MLP neurons of a small language model. Each row is named by its layer, matrix (up: input weights) and neuron, and shows model dimensions 0-127. Each number is 128 + 24 x the weight over its row's rms, rounded and kept within 0 to 255. Numbers have three digits each.
A block is one neuron, or neurons of one layer that tend to fire together. Before each block is what it responds to, as a language model described it from the Wikipedia text at the highest values.

Description: End of name or quote. Punctuation or connecting word right after a multi-piece proper name or quoted phrase ends, e.g. closing quote in 'Burnes', comma in Bourdieu, or table pipe.
L3.up524:109136087141160120107090139076108131073122110150107067109113168165156125128178130146135148142136154111132144165121130139144118156163117107203140109120168092124114137161155115143106105113138143100089108111143107158129140116172100133147141109133122216163141156105134135105098135121158151130114127100164122138128083151139133147116128113121131093138084104108123091105090144141163146080120
L3.up565:123184101119072135143124148141128117101100118151144101118129115139100163117119167114128115136175120157138132088135199177090118131165150103108089123135117088139129138123101126170166145137151125122141165112148090105110112157122069153168112146104140102126143110101154164150126161104140068131154109142117106120159137131136137086114177125118153137130147136163093153136148121109118159106188
L3.up578:133130135195130119147083101113114133129130125158137175080129141145122127134116140091133105141086143132155088111119106136141120151107098128100119111140154151132119116135137090123133154118110111108124146126128121160105138139131149095128116126141161130111202140119129104131144133144139153140116138116152140100151077161117196142094153155176159118121160073092143072147124088154095184133099
L3.up935:133128135179139111154102116149135126124114158134116141085136103152149126127174102130171141117123119120148074098121139166192148120136128167138117082144163162139129230178144133096088124089155148096142132130128150168169124088149168138128109101131124136156116114140127139127151145178132120155119124090107127114161090121154131112108165097163115154128107100174105106136113156093136149115095
L3.up1042:126117096093164127093121123104133154111067118117157087122124093136132092160131141156150119141117113145140093113154158119120118128131137148118101156134156148085096136150141104136135134092089136111108109127131145121140114124119145138098104122161125126107122123099100163132129133096138130135126115117133137105130122128126124092149126115139098111094165122137093168109124138121124126111150
L3.up1245:138119108153124130120138121116108170110136095138132115128084118127111141126142147097140145052100123146138136125102150115095099146087084165164143104152139111122082137149139107102148137139145149151075113098162100181132103157127086161143153123126137085171124099108161127128127128135124112098132102122151189162128150102091088117092144085124138167161107097125129112091138164113191107116157
L3.up1316:155144119140125114132193108149124132157106126152122145104127108130139159121165117126131157081129079110094122117118142126108132119124114182131142112125141115138100164148136129122098147158132159076116121146123145165121143093167123136149122121172143152152108150186134176104140122149126101139114128085178133104132144181135175131113129132125105177130168142130090100121095159104113179118166
L3.up1480:111095083183120131119134122118107130122129107124123128164118142154140098092163122115121122133078113096103076142115171147105154123111116120128146167133144099116168148149155102148104163130128110102119153142132107163160092103101159106126142139157138126153087108129131098115105098192146155080116143116120117124128145121106106135097079151118152107136137117094181109106135150143119156124124

Description: Predictable word continuations. Middle word pieces inside long split words and the preposition fixed by a preceding word, e.g. deter-ior-ate, Newf-ound-land, due to, exempt from.
L3.up336:132166160125152134140121162132150118134124118136124134133120106166100113132151088085137126189138108120131139136117088095127125126140113120163126091177098157083123116139140134159124160157128088127104154123143123124154151137136128146151186101129169150118157105167143154137125153092099135093105122087156082155143158113113144118120096091134129126175121136115143159130144166115095164187128
L3.up418:114138177177121139125166134128124134096169117104147079103123108131123150154153111162110171112179133164153140123170133101135177126152133135134132119138123152122081124146104109129155127126122111132148111149114120133091124161125144125097136108117147171122135076110168123132142115143166130101119116173137110103131125148101171126103133122153131149078149100152126137156147131144086102129120
L3.up506:119133125123133143116126149125092128112077128144145123099132119126137125144065139145092123110156152099123101134105127130147098105084151091150139123149080120117110110154110158090073112117110091111112138155118162119125130118152135133144095096121125094141136142157111133152134120162109154142106123098175118125111139101135153141104098160131109124152130121092138152132160129114106147104166
L3.up669:123184117130115152144152096136114136114140150123159162115147117115121113112155144113135118100126110101132106149128109099129129171136126126139122183131133123093109091143127154172108138184128119127111099112100125126113111136111168180151123132107150106090097099180143119143157158110106150178097169093151093112113143110141161152122120096190128160131147148114128100146148116134083083090109
L3.up840:111138122142139091170091137122124129136082108116131151120141147150125134129101150125130142189117127154120081135147131164150178098163132096114095137127059124096162132119126126161159088120140115131178157162132112133123124138120132115111126157138110094137174175143144145114120136089112121112099128121136101128136095133129109131084125138139114155155140100134136154132140173151126145141100
L3.up906:123150113138109116108099156129144136134101134089141106106161140129113104110170071155096173112125143178149145143118092129123161127080117130161177158141083157119173140096087138115121100109126125134114138135144112143123115124150108136095106158098120105134143068103175151125137166125157121093080131123145133138166120141108116130130099136113148112109112154122092117137139115101148143135118
L3.up1117:126133142101127098113111102123099137129128106100111131135137093129162143083145129143133158152129112123173137161109121121138115138137103080131123130136116137116195111121127092184125128097171080144115115094152117163167114065104136101137126121147128130125136115141092103135143166139095154156108118095125088127154142115116133121125162098122161109122131115067155165129129167057149115145120
L3.up1147:120081136127111144115121133147106109111121120091154094091097125210157090161134127143153201149142131078111138128146129150160160157160105132130106131143115152143100119100131128138116104155150120159114130142111079075098160122100093145130110104094141086139115100071127169123104136133141153083090130061107081152100140145120133166187094151152150130158116100116124155132120120099106162134184

Description: Mid-word stem fragments. Middle word-piece tokens inside long multi-piece words, just before a suffix like -ed, -ing, -ation, e.g. reju-ven-ated, disch-arg-ed, inn-ov-ations.
L5.up181:067116147162188070148123144154131102141112114081120185100132138170103108119146140144122141132139123154107122159150136130106162152100129140114122153167137133125111125130145144099088094072115170111081120123139128119066115143120152160170145097142124091143149116133109116117149100086121082165113111171157112128159133113140164138146086074146089150116120111137164145114126107135098101131089
L5.up579:155157116152099130148143092166122114153105103163109089137110133131167119160120111173159125156119152136106155167096109153150102153136148154121136131157127159084138115142107094134118102105108141173151155142097125149158135123134087126134139083113149164142144127114129113154166142164112132130138085097128115107156086140160097110116131148171133152107153130150127122096092110142116120124100
L5.up957:104139151121134119149117113178142099112123095136106104116172139156108122163111100168154092163094145140147155092105106141110144134122137163099104147125105114108116163125144131139120112131101155168142134138135121118127112165095161116126098115168116145140137140125132173106140137115154112121149119135125114094133122121156116078114139084115138164149112129156107141104144079145130098108086
L5.up970:096164170128155155152151142066162133128137106132094157100133137121125088140153127103164128159169130124108135156139063145079155117157163161110145143140167137094116142135113083107125108157116152091141140128134113091156121108127109136143123118110101128105128113107148148103140134128142139176116140141144142127146097139157134102139096117126144132100099159147151120128149127129088120125074
L5.up980:104143140176127124117120143154116092090088121079121165128159113123128177140173139143130123151140144153127165169098152142130169152111129133138151136112121098125072155109098111134112151145170133155158142133110123121159143093151135127102102113151152136136130138100120130133109187107102115119118116154105148098123123143136129112137110126127103124148169095122117166109167114167106144100154
L5.up1015:138124128141113127108089125155135098128133114118137147113116154113176117162113064129107129128114120126137135133159145157129073114140127140114144135138155124104085183133113129115105185135111174141134129146127124117126120166150115134195146116152156125104103098169091109172141088116119092107148105148149153096122112132128149124111090150119149156135146150148066133135169149170088134148144
L5.up1068:144110143142078129158116095118107104116132081096130123148145133162157092157141123165120116138143135119116114153127137124128155142138156130080138155109134135117154096095137104121092174116078110121142137117143115147105099157112110167112156126160160130122122141151153147132120128114136184075091134130119127142143167180129155111139129170098113157127154123156109099102122124160103105128110
L5.up1106:101143146105159132143106103134162128105108130145159118083138139134120119135180115115130130150154132135106152140158120099113122149138130140151150146110115070127167129076103107077141125105117158159128139111122120137134138101135158128127137131158124135170166126123174130067146143125127158103127170132156105174102102119075151137134148108114114119138109125174146119163188163127094108153121

Description: End of a name. Fires on the token that closes a person's or place's name, usually a comma or "and" right after a multi-piece name, e.g. "Binay," "Urbanovsky," "Balboa and".
L5.up0:100161099141139123144101131111148137132136110127092069157114136121122107125121125161176162121148167127160124178152115134133088143132130090146097121100116156118083147137118124103117115096154119141119095162112111120137098098131057111136121114131114121110112126114158107133124131110105140099130125093105144082146098047105122124126120157121145122125084135162128115133146114118090175143105
L5.up236:077149092130058138134136158153156150105129091185127105081125123118096098114167146115193131145119095105150130108115161161084148110130123145140117086146110141136127111147125143096124154113143130143133144131126120110153120139114117155109104154143166105107105085107144141107143131204131104136130142116135091120128082139145153132073095118132168175122139113127086118137121132130147142132106
L5.up330:097152113132088110105100142134128113131117082075133114143125157132129097174169119150145081131133116084119135140141134124119133083150124117124134120147129105138110113115128131139109185106126103111107109162123155130119092121126127082115182132131098095091103112117129125152133144101107129150138128119126165121113122139127153135149143139141086132148118126175126096112083121154137156121151
L5.up933:142142121126111122138083093075130165144119119118130153136191136149154152141124171108121160106144103105101102084096092126100136165079141175110112114124133122124094118132097122111111157130133120125111094153141152173121087136169084120105094129131106141130165162128125134086156132129133131117175117143149108105102153148123101152115105147114159098148132126124125101110125110108173126125134
L5.up978:128134095147129140170104123143159104153151155151168133125096134074129100107132139137193196129168146091123115131105119159121151131125089102091112093115124146107124141127090108174158199111136151095167132098161167091112136150131139135121159128147108156125161147126109117123112128145129149110143114120149104147072086152153154140059127138170119122110172166167123156117087106101141123157173
L5.up1180:113191159119148116100118136139117092133148108098152099190101132166138113132096125151121129134081108120166124127104100155137112119137167095128107111118141130113119124189134147111134139138089121145098143099081119113119114117166111157118107108113077112144122146117146120145086136102149109139106114177126151086132112160087164075110161089076162126119157120137153120100097116156106129130134
L5.up1330:117163142146098143120144140143097125152110120113141083089132165141070132179082150123136132129135097145181140124148102144149106110142108150119146133150136118143112142116116160120127100087109110096115127150110136127148157161156101129168144149087133123154128110117172127126092107137131136129095142118124160143143140164125120105110108166131118123136094107126125155151114162119155117076166
L5.up1395:111129166168154076130131117106135124137118131075189102105132119091093140128148175142090147126128105131108137108131128101118118155118123108137136103142072125128101162127131141118115130138127159114158134149107109121138125128093095129155132111134088124104144106098131118121101140100123117154097121140126144131109139102152175149139151136120110154156126130128061151105119126098148136148109

Description: Coordinating "and" after modifiers. The conjunction "and" (sometimes "or", "a") joining two modifiers or nouns, especially after an adjective, e.g. military and police, hydrogeological and environmental.
L5.up79:135151157114154106133082133109113103139111154178151124142139170086078154152140162098106156165116098101188111174097109087128126145121177125110114155118106097097112166134073123133189109153149129136082101145113138142070143105140099122124136147144124099146091126116110106140125146105148154147179139104060091130190119168103144135124149153173106082108142154142173139141132081164112150097127
L5.up639:124121140143136083156141120124092124096149158148132164130113157124140136122142123155096094159139106110164145141111114123122140128126129112103137173130100132110068106158081129129124133131113141164146117108096128129144150138114146153134117112125082107173141124064099139170129115127112157200115134077109138133113106115135139134136157069125119094137131126110128131125165110167080134109151
L5.up882:138132140158101129144127161131123108140143139112119146088113108124100101115098129131147147153124174122138140140131119123111143180127129124098129157131140106114113128143134145119119132126213152168158132130075128103064133119099153154160127084101085123085102138144121119126167133147092111141128130151143134103117135142119152120119115131093165151088141160113068099147117146119169165104122
L5.up1043:079115112141117097142137126141140117121102106137166132092147121145141141137160178114107164163130107170147111135125126120106130124159136111113136142121078151089098146125146113068161091142163100131103157148164126145123133129180112131156134142075106174138124153094133104148147097214102109113121104148126124129132072162125118161113128150126142148141150121118142103109099131156152154127124
L5.up1048:144148096093148104153155097105104103164108136130145163159094125171128091145142152151119138123154114129157137129154145102159127150144133109121115099131139157136163114128135145081128148110130128146124098168107131118147108139102135158109128118128100122122164115143160131136117150134127160167090098141130112152127130139124112132111147150121149124053130121139151134084151067136104141106179
L5.up1398:157146138165104141135148096097120146142143098142124182125119159144121171156089162131160101140106104151126187141113112138145121135152156153128125104117129116133141118157098114159139097100169152124136158182117138133149122111145105104134162113125127154101076124147103112108123156128115096145113127130113182149146088111159119160126119154177121108104094087154116123129131134137101127134125
L5.up1429:085116120160135098122077147148109122100114154144130136100099163111120103174165136127135124149094141125106159094155134123137122152175119106153128162149134120110115136104090096114103148192115131110096151115093124104122122088125117129178151134140099108159096115114164112151149181109114099153099133086088142156116105180124141108088117204129127173122086112145133131126162152143121160135140
L5.up1458:143115131133150139159115136123083145164147139134110109123130146118156147140148144141085148171152127133173130143118130161171143186109140098116122134097209101131137160117122080114128150144188133090098132111136179128179104120126078071126141127140093114139118130125143094120130114166120161136135133116093087158153169135156139139121143113143155116079145109130207162106094116133132185125078

Description: Mid-word fragments after consonant openings. Short middle pieces inside words split into several tokens, mostly after a capitalized opening such as Car, Ch, B: Car-ac-as, ch-oc-olate, car-p-enter.
L3.up37:130141132102105121098155182113101121116098120166109150121109164138145127138121153155156130115161093157162108126174131119115090129151121124125125145131148100114075068153137072148108116123104120137092121091118120125140154117094095097110158120143136135147091095095082136134119130174141129115131119119122103116085133113119139127133126084123123128152188144131144109132130116130100156117112
L3.up44:177144108122132149126133156129134124113124132111169096142082108127127132131164187131105138103163150124090122127130119142134142138119153097109116095117133160159121120151102146129159133078150101175136119149143140144142088164118140123147170156148125156128126102132104113130085099161128101120125127068113122104139147145139097117101147127094154104163105103154154140177149158101168112143112
L3.up128:088091097104151121089126143117095151125110132125110137165119133119161073119130108118115154125152121155114068093143130128157118147154106103132138149153144117162161133137119137163113138127099100056132139124080112128128155133120106164127144148089119153160154104140156102108140147148189137121138178103127091134100124137104153161124148110119145122120176133139111142164171118124163138149105
L3.up266:132123122086159139126136163123130130105110130147119165122109144122120144109079147117137164121155103119103133140121121111163133111126161140144059093135104115160144146099112118197095139151150111135116142125140152145139106132133118175148142109130139092099111146091138167173121146116121117156155153094204131096137107145172122139129142134163157125101136105127146159164131134153155141151128
L3.up348:183147145137119120108105116100138138153106132142141114121123073159155091135122143142134110145108161119102145101135112130132153165101098101111144109142122117135128113126117162165110110129129119128107164113149118155138113154127107174093130143150141107162125151096140092095128139114128127127123117125057133168112157104104123103105171092095137119144122165081163139096110133137127165122105
L3.up753:158165147103109118152118139124117137106096148133106096117120130163086118130141205142170114096142139119127140165167128122167128086113152109166145118079135131136131115139123098108147169106146169159122148060140147121153134160123097099112136130148122121116131104133142108106146147134136115172141162141105086140091106129111118137141175120115107116136139172139107134127138110134159127110138
L3.up923:150102113133111086120067115145134134147147141120137110117076101168092119133117153115185140091091115109104132148127083109121188103114126122135103115119105102130176099168195121137169121120128118126142150133142119133165101152124159159098116118164136125133130112104101123139086113151100100128148151093130085090151124122107134108112116160169142121129175115101146163150152129099123152155114
L3.up1375:117124112085139132141083123105118108132140140129165137148097090114156150115128188103143158159123139134105160114134153141147140182129127121127143114065116119146129103133125139133144146115137135118109129125157165131134124139123116129078156168112149147149123102140115102117117128138139156122166112157155123125139151121115126086135107153123164106139150172163139118159165125090149199110102

Description: Due to, word endings. Mainly the "to" in "due to" giving a cause; also word-final pieces of split words (decreased, disseminated, determine) and some table cells.
L6.up829:179182116201135106131169098152109101144108115110142132157092134134155143092106119157139143074128138159170101109110168148180152164162129117164147097167121105166137129153136127136158125120136122153129128141118092120081084109145131143175117144108125159149121138137108112131126176120116143090144101141124116116165147097118130127116117163156126121149130139132158148139095095147123144142120

Description: Paragraph-ending line breaks. Line breaks right after a paragraph's last sentence, list item or table row in Wikipedia articles, usually before a new paragraph, heading or bullet; sometimes the final period itself.
L5.up89:120115152141105147120117149130134125121101146140163155119120140126122129157134133119143085108146155135114102151169099137117151071141146182119106102160129090100110159137108174161118144162144120167124132104118098155148130145069149178142156062078157115125128120131089127145133113151133108109109097122120167123128114105143130144116101127101112080140175145150099081121149091108134096169127
L5.up349:140106095093112129114176137089170183092140116109118129112110133125123121162116115142114137147153097104110150146090086136155136149147141082152126111137123137147141144122151102103114131180114139130175128123142145160135113108114135156140124147142122100136183133148167162175118109112099138144117162114099137129104150105126129113130116086135119156130135140129147139113147145118095150085132
L5.up386:141130154156129170121121096165158099085120145118140159143134135119064119180132113134148134148145134161114159112131124158130115107155084144106146122178147100128145124152092124080091175142120142145145148107098086130159088175147112146139127081111106120160156130199121130135088070120157099130096137138110158127112094096133096182148130142157099092113153135135139133116149145142119143138143
L5.up991:098130118091127148128125124112143122140134159122114142097134158127144102094134132093111142113115133146047164135145168127082104130161152127107148112126132116042111119116136128111132087081136163138137112108202092138133152107115099142171158155124091148143136102117067143130146139130082141139148139105198087110093143147142122144130122104125118135141142121108117116144166144101083124101157
L5.up1064:156150143172109138156086141123137168126138092104135121106138106146135093118142135192151128106161119154097113120119145114123128154137150127139140132120143145112083166142142120127131130124165211123105105109128125104164098155171134144159091105087159152129124112130164138150118122110083114149087121101158152144146161136111120120128123087156147110165170168130128099089123164135133125127112
L5.up1253:088136069087079151156132148125090100126084147140149132109138114119154091120103118144138177127131114152140145115098071156163097096149121099146101072076148117099114171153090177114115122138142121131120148131174131135138138179094126158120110083106135108153158117144137166127175105148147168151108137161156120147127163140128146103119179161144108136144131169145173117146182127132103099100135
L5.up1403:143125093093117126180151086135079128124120137137135116102138149135133096127169125138127149150108123118125136125127144135107129116139125091126134155107133137146077118189111123126157151170102118135132140095154115085138158125159094117129144147115120152094089159115143094131149130147096125129136150073133095145113158157165139187179145100094129160140121135127124115117132130171082178122122
L5.up1445:150166125163142133139111168079100147123108132122158117124119158105080113156133113118098143129136091132118117106106124122126142135129074129161114107146100132119130099130131150122123094084130115149120147121143089143113155170109133171115153113102126163138121162149161129093098154080066131123079146135152131099105165153120116104131106110114121120175125083084117140153095134139119179140125

Description: Word-start fragments, scattered cases. Mostly first pieces of split words such as sp, sil, div, f and sc, plus table-row line breaks and adverbs like only or just.
L6.up943:158138090109123112149116185105146151119099145120139101106149141136123118094144181153148121096127089132128101093143116113146117156149129139129128133139160132147117165191145119117093113099146143138139171147116078109095139111131093125119140120104105070093184164132097126132161113107103119123147149138108101121100123123098119125097140147084157124138148158154126117102154132124115174135147

Description: Mid-phrase coordinators. Conjunctions and joining marks inside a paired phrase after its first modifier, such as "social and environmental", "presidential or vice", "School/Club"; also hyphens within compound names.
L3.up23:103142156108127123172116121154147114115101119148118127127154116142120124128129150108127156145155129124142128126158152163109116141157143176142132091111132076144136113163155093098164120099140125124086070134133111170129114104094162112134111139108134131158146127180138163141188094132132129138118146152138102143084131176120150179120118193090181121151158125148101122132124130128125138117138
L3.up72:105156130117138080122138088098095108100168116147123107057147124079092136112125119132150151156147142097129166113129123129131129139118103155153150127118104132154062164116112123131101113139167124158116128131074158133147105064122083076127155129134159156105166109125158131138121107147130147176123138097095101134105069137148122166114138185148124148110119143110132143143098114130127100123178
L3.up380:113135138129110133133122138138129137161171087078112138110115130116113142149119132147114140121150075111143118110104098077121145153118125133107149117167128155092081120126077145159078120156158122189099137141127161116102128151122100131142097094109135109145093124100150164136115105154146153142149151138115128103119103097111157143154169140147130143095164069180136128128133127116131148153131
L3.up434:123151111096128117165158107174110098120139099122091106134148116156127121119132148140142136139107121102172131146108106112133128145099109097140143124112120116111120161089187103146148110132092169141137124141149108122100145089104101137107124131112144172126090074106096159118159103130154171165172118130074157118110099085110108145117132111147150182125132157062144117124126130094138152154102
L3.up719:131187099107153086123148135077118103110106082108136114088083118106136145164094158148138129152144084120135166161099090131160137101145158165146131145130141141140098165115153116142130114158126104168115112136085135140114097124121121164131121146127110144131115137113113116118127103117090140155119162105106104115146104128132096140131128130112117144120176133101105159163147144162171131109145
L3.up808:101127128081148089139134157112091151128116152133149156098067105122145152149125154148118123131143135152124105154131129138096105148115113129140116120146127171137100134128153131164116097128117109106110129096080147156112197120151125137118167191098105110132125160121114112145113096120107072115100167076048112109106111127148127140112083166143137145155166135114085100158132125121141147108144
L3.up903:127088119165140113118175152117123127127132089110126119116115157134141146137168104144143116134127112137156140136127118125095106125132111117147134117132142122148113149146117158131162161106070146178117134149136115128138138113121118093144098143145156155106132128154120121156135152113123171173136136136125138143149125142127157185168147107116137148087134120113123165154131071191147179078084
L3.up999:144139134135118112130148160144101107147112095125127102081098126107111099104085106148181108142154092099110143068167169134064139147098126163131143126131096105136145124120087117163127128093115165147114066131134121150101123150140135122142160146126131123102127134093142084135135131086122195123118124183152119107103104129139145193113112132151127116088150141096147132130140118179122132130143

Description: Paragraph-end line breaks. Line breaks (and final periods) closing a paragraph, title line, or section heading in Wikipedia articles, e.g. after "Cemetery in Brattleboro." or "==Honors==".
L3.up148:118143098130091146145143126143139165139149123133107116086143129122113110109132081141148182086139103153113138132068091126098151118158109136140091146168126116099110145130141146148114177111103134125163151139177129128144143175103124130116145113109111109156135122141132134115113167126112178129127168100136100129152156120104141123121136161166092113116176130117144138135137150136072142149130
L3.up179:123146124113155150122134110120170153123125123133151162103123142116108106107130108162124186127122085133104152124076097128129138157185093134129088142163129138119083123159126147113136150113150179138167129132165138111170154163120118116115186109123099141198157136124136159114110147144090168115140160123126137120121148112139145136104128122132114086119146104111133123064140161128093140097144
L3.up322:115122091122151120100102101135138137134110122133140126099122138144126130094134115130124132134170136144094147147092146126109116108133117138171163109089148092140106150157141142108130136137127158077149158127163165143074140127108104088144146102125095133087102132109130124134131161136118186164117125079097112113163159114140124155133152141141094131141184121167148136114098172145116147149106
L3.up617:149139133134130134074218166141120120145142123111129130134099108133100148123134134150120154113090119117099144168142151158156111135122097101102139127148130137147141136125133104116111126097151170132156135131133129115110106153104106100141160099106165149167156114178184151103133132145134099113206169137129085109140127093133138146112112127115095119117094102107127137130115128176123155159110
L3.up1002:151154135102177117113116102115118107138115149147141120127094130122094103105134156133132161152112144190115152177143123142123110146135089163107141109163138126105117131126160152138160140114164144139127113126145153096124137183122112109139130115137092104119125168113133089147102129155109181125152152166121136127121172065128123134106121114168117081091120113152162175114122168098115125122133
L3.up1243:114132133110166165119128127137146156119129118142159140110125125120096091104138101162139187132122081136100143114066102129120141153165094153141087150173145144121113127165146137106151172095150150157180127137161145128146145166095129112118161142101115132204136134122160145123121172142089166138142145112142125134154157129142151126103109132137114077111142110110150122085141148131085151091144
L3.up1266:129104147115136125109173159140200126124130069111149157129131121118131114104149161136120175157147118145134166114099099145126130137152157122117133121111188110143100088156116121127140093127114135112136107129119112093122171154087141097150117080087093136132127120126140145080140125113116158141170179117140112089163168103140151111112174138133097097097124113129176135115139136163094121119092
L3.up1418:115167157106122148117103092120158107136139156117148113108140142116147103151131084140145128077149139090127129137097108076128122142175135065171134165146125144067126109143116118111140144140145133113136152145137149129130138154143142122140169175113178122148138101150158128116124136142138170124134160142164098119158195130152127136140130133115136129124154137127192133115127143119124162132140

Description: Comma after place names. Commas, often fused with a word ending, closing a city or site name before its region or country, as in Belfast, Rome, Minsk.
L6.up484:138160124137096121134132116139113159117163157148078102075138101109130154140126132147117139113135103104182106137104131119128105149129131174157143148127124119105138137085141104156116133144107092108120152147098150130148133127107094149144085093142128141136110130157121149092144150125114131134146146130155135146129109113152129116077069135110119114104219146113155136125143139114092160141117